{
  "norm": "layernorm",
  "attn_scale": 0.125,
  "optimizer": "muon_variant",
  "final_lr_fraction": 0.0,
  "doc_mask": false
}
MLP neurons of a small language model. Each row is named by its layer, matrix (gate and up: input weights) and neuron, and shows model dimensions 48-111. Each number is 128 + 24 x the weight over its row's rms, rounded and kept within 0 to 255. A neuron's up and down rows have the sign that makes its largest values positive.
Before each neuron's rows, "fires in" lists the words (lower case) most often at its 100 highest values on Wikipedia text that the model never trained on. A number after a token or word is its count.

fires in: "as" 86
L3.gate628 [126 176 151 120 131 152 156 139 116 145 109 139 122 121 130 158  99 157 142 116 100 127  75 127 120 125 173 102 134 121 100 108 159 147 149  92 166 149 137  83 168 104 111 126 103  98 150 135  91  89  79 111 126 179 105 146 156  98 111 116 118 162 165 145]
L3.up628 [100 167 136 123 140 116 116 158  98 131  62  82 160 142  88 141 132 124 103 102 130 127 135 183  89 167 102 182 117 192 135 120 120 106 131 123 105 135 125 105 105 145 136 177 147 140 101 119 116 178 145 116 125  87 126 134 108 126 112 122  88 115 112 115]

fires in: "including" 17, "included" 11, "as" 11, "include" 9, "against" 8, "in" 7
L3.gate451 [114 108 124 151 116 115 118 126 128 121 173 145 131 113 149 143 147 130 105 167 135 129 159 128 145 115 103  77 123 133 141 108  87  99 165 121 170 110 110 158 142 100 121 120 131  97 106 102 154  93 103 161 121  77 100 112 106 142 117 120 106 100 134 114]
L3.up451 [117 133 132 147 142 112 142 115 140 121 116  81 151 123 126 104 113 126 167 126 113 158 125 131 118 135 120 140 122 141 166 109 145 105 114 124 112 120 106 153 101 138 160 163 129  88 124 125 121 160 111 119 139 154 123 117  89 147  98 147 137  96 115 119]

fires in: "years" 47, "months" 20, "days" 10, "year" 6, "week" 5
L4.gate637 [118 129 103 105 121 101 143 161  87 114 121 115 135 119 148  97 150 141 164 113 122 164  73 130 104 111 123 135 126 105 127 122 172 180  95 109 167 163 123 122 133  76 144 106 133 144  93 121 148 103 129 140 116 120 136 127 130 109 161 123 124 133 105 151]
L4.up637 [114  96 128 111 125 146 102  75 135 125 141  66 100 105  91 112 162 132  98 155 122 132 131 101 171 127 107 125 142 127 101 165 124 145 133 124 125  85 140 130 126 121 105 152  94 134 133 110 149 140 107 167 103 118 134 153 136 143  95 113 122 149 121 157]

fires in: "from" 39, "at" 32, "atlas" 5
L3.gate87 [141  99  91 119  90 148 177 121 107 154 137 152 129 125  95 146 130  83 108 145 119 152 115 136 123 132 158  75 147 125 141 135 134 172 122  78 131 102 146 114  51 121 135 138 133 118 147 139 141  89 161 100  60 113 122 128 125 163  90 138 125 124 108 121]
L3.up87 [116 112 143 141  97 129 114 145 125 117 106 128 136 108 129 140 147 175 114 109  87 109 161  87 126 100 104 149 120 154  99 161  93  96 121 138 105 146 105 153 129 116 120  90 103 124  93 119 136 105 115 125 154 105 135 165 127 171 141 131 127 128 118 138]

fires in: "his" 87, "of" 4
L3.gate528 [123 131 155 139 122 146 168 135 102 101 154 150 137 116 145 147 132 122 161 119 138 101 146 131 113 149 131 105 119 127 116 132  73 166  86 126 111 129 137 161 120 130 104 136 103 140 130 129 129 107 115 185 136 109 126 153 117 112  99 122  95 119 143 186]
L3.up528 [ 91 110 125 140 106 145 113 144 106  73 140 126 162  97 140 149 146 157 126 156 113  98 109 156 166  88  64 122 128 127 133 154 152 144 128 134 113 144 168 128 113 114 165 165 193 138 159 120  90 113 111 129 127 136 127 113 123  90 134 121 125 111 162 149]

fires in: "on" 25, "of" 20, "for" 6, "musical" 5, "social" 5, "medical" 4
L4.gate723 [148 109 147 180 147 127 137 120 104  77 145 174 124 116 149 139 113 125 145 184 124 143 141 153 150 121 149 135 105 123 122 104 130 133 120 132 120 109 127 123 130 108 127 181 111 140 163 162 131  98  85 152 144 131 126 121 116 123 127 131 153 141 170 143]
L4.up723 [138 147 129 183 109 133  90 128 102 153 108 147 121 131 142 157  94 108 143 157 166 155 169  94  83 171 131  92 142 137  85 122 169 167 111 118 120 133 138 136 125 126 145 171 137 121 135 146  99 121  87 137 120 143 135 130  89 144  94 138 163 113 104 181]

fires in: "between" 24, "before" 12, "among" 11, "around" 10, "than" 6, "early" 5
L4.gate132 [127  74 157 104 107 109 129 100 137 101 116 111  87  84 125 116 192 159 152  97  91 120 148 144  85 133 127 141 114 115 162 158 125 105 141 179 162 104 149  98 122 136 134 133 136 128 153 133 143  97 133 131 137 145 155 118 119 140 124 117 131 118 113 157]
L4.up132 [158 113  73  75  97 142 142 134  82  87  91 101 173 129 140 129  92  74  98 135 123 131 139 157 136  96 119  98 128 152 126 127 140 121 112 144 140 153 118 119 111 104 114 133 154 128 135 126 153 123 147 123 129 120 105 160 122 136 154 193 137 120 108 122]

fires in: "including" 15, "nl" 11, "included" 11, "include" 8, "deputy" 4, "includes" 4
L3.gate199 [148 154 159 131 113 167 132 157  59 122 184  76 103 143 136 120 144 107 105 110  93 101 115 107 147 139 132 115 113 115 122 106  96 115 109 168 160 112 108 149 117 142 111 126 149 177 111 115 111 139 123 133 124  84 144 130 137 113  87 143 136 133 190 128]
L3.up199 [130 137 157 167 119 143 132 143  84 156 148 111 102 124 123 154 146 143 136 122 135 142 145 144 112 173 136 132 138 112 189 118 105 123 119 110 135 124 116 138  94 127 137  84  58 181  95 127 127  91 138 139 160 141  90 130 127 106 152 100  60 124 117 137]

fires in: "during" 17, "on" 16, "in" 15, "3" 4, "of" 4, "following" 4
L4.gate402 [116 150  99 132  88  89 128 100  78 163 142  92 120 159 144 180 118 144 109 123 123 119  96 117 151 162 104  79 127  98 129 114  87 157 123 128 122 131 109 131 117 100  89  90 137 138 137 144 139 155 147 166  94  98 135 174 121 132 110 151 119 126 134 133]
L4.up402 [129  74  87 142 130 168 110 122  92 125 149 158 127 110 139 132 164  91 149 103 124 114 136 139 115 128 123 125 100 151 144  86 129  89 126 170 122 105 153 146 117 153 123 132  88 189 128 150 115 115 112 145 148 146 129 121 125 137  52 108 109 116 107 138]

fires in: "year" 24, "years" 17, "like" 12, "lake" 6, "end" 5, "air" 5
L3.gate624 [122  80  84 143 154 179 110  92 141 142 112 119 138 107 129 143 106 127 136 105 126 100 147 147 158 150 131 125 160 100 139 162 144 121  88 124 183 138 139 134 107 134 117 131 104 129 122 130 133 133 134 133 113 113 108 112 116 108 178 154 109 125 107 120]
L3.up624 [106 118  91 124 110 155 120  80 145 129 133  83 105 111 105 135 126 141 110 150 132 137 126 111 110 108  96 106 145 121 102 124 180  79 148 129 117 154 137 120 137 116 143 148 110  76 119 124 139 158 158 152 149 129 160 105 120 135 112  77 178 134 111 148]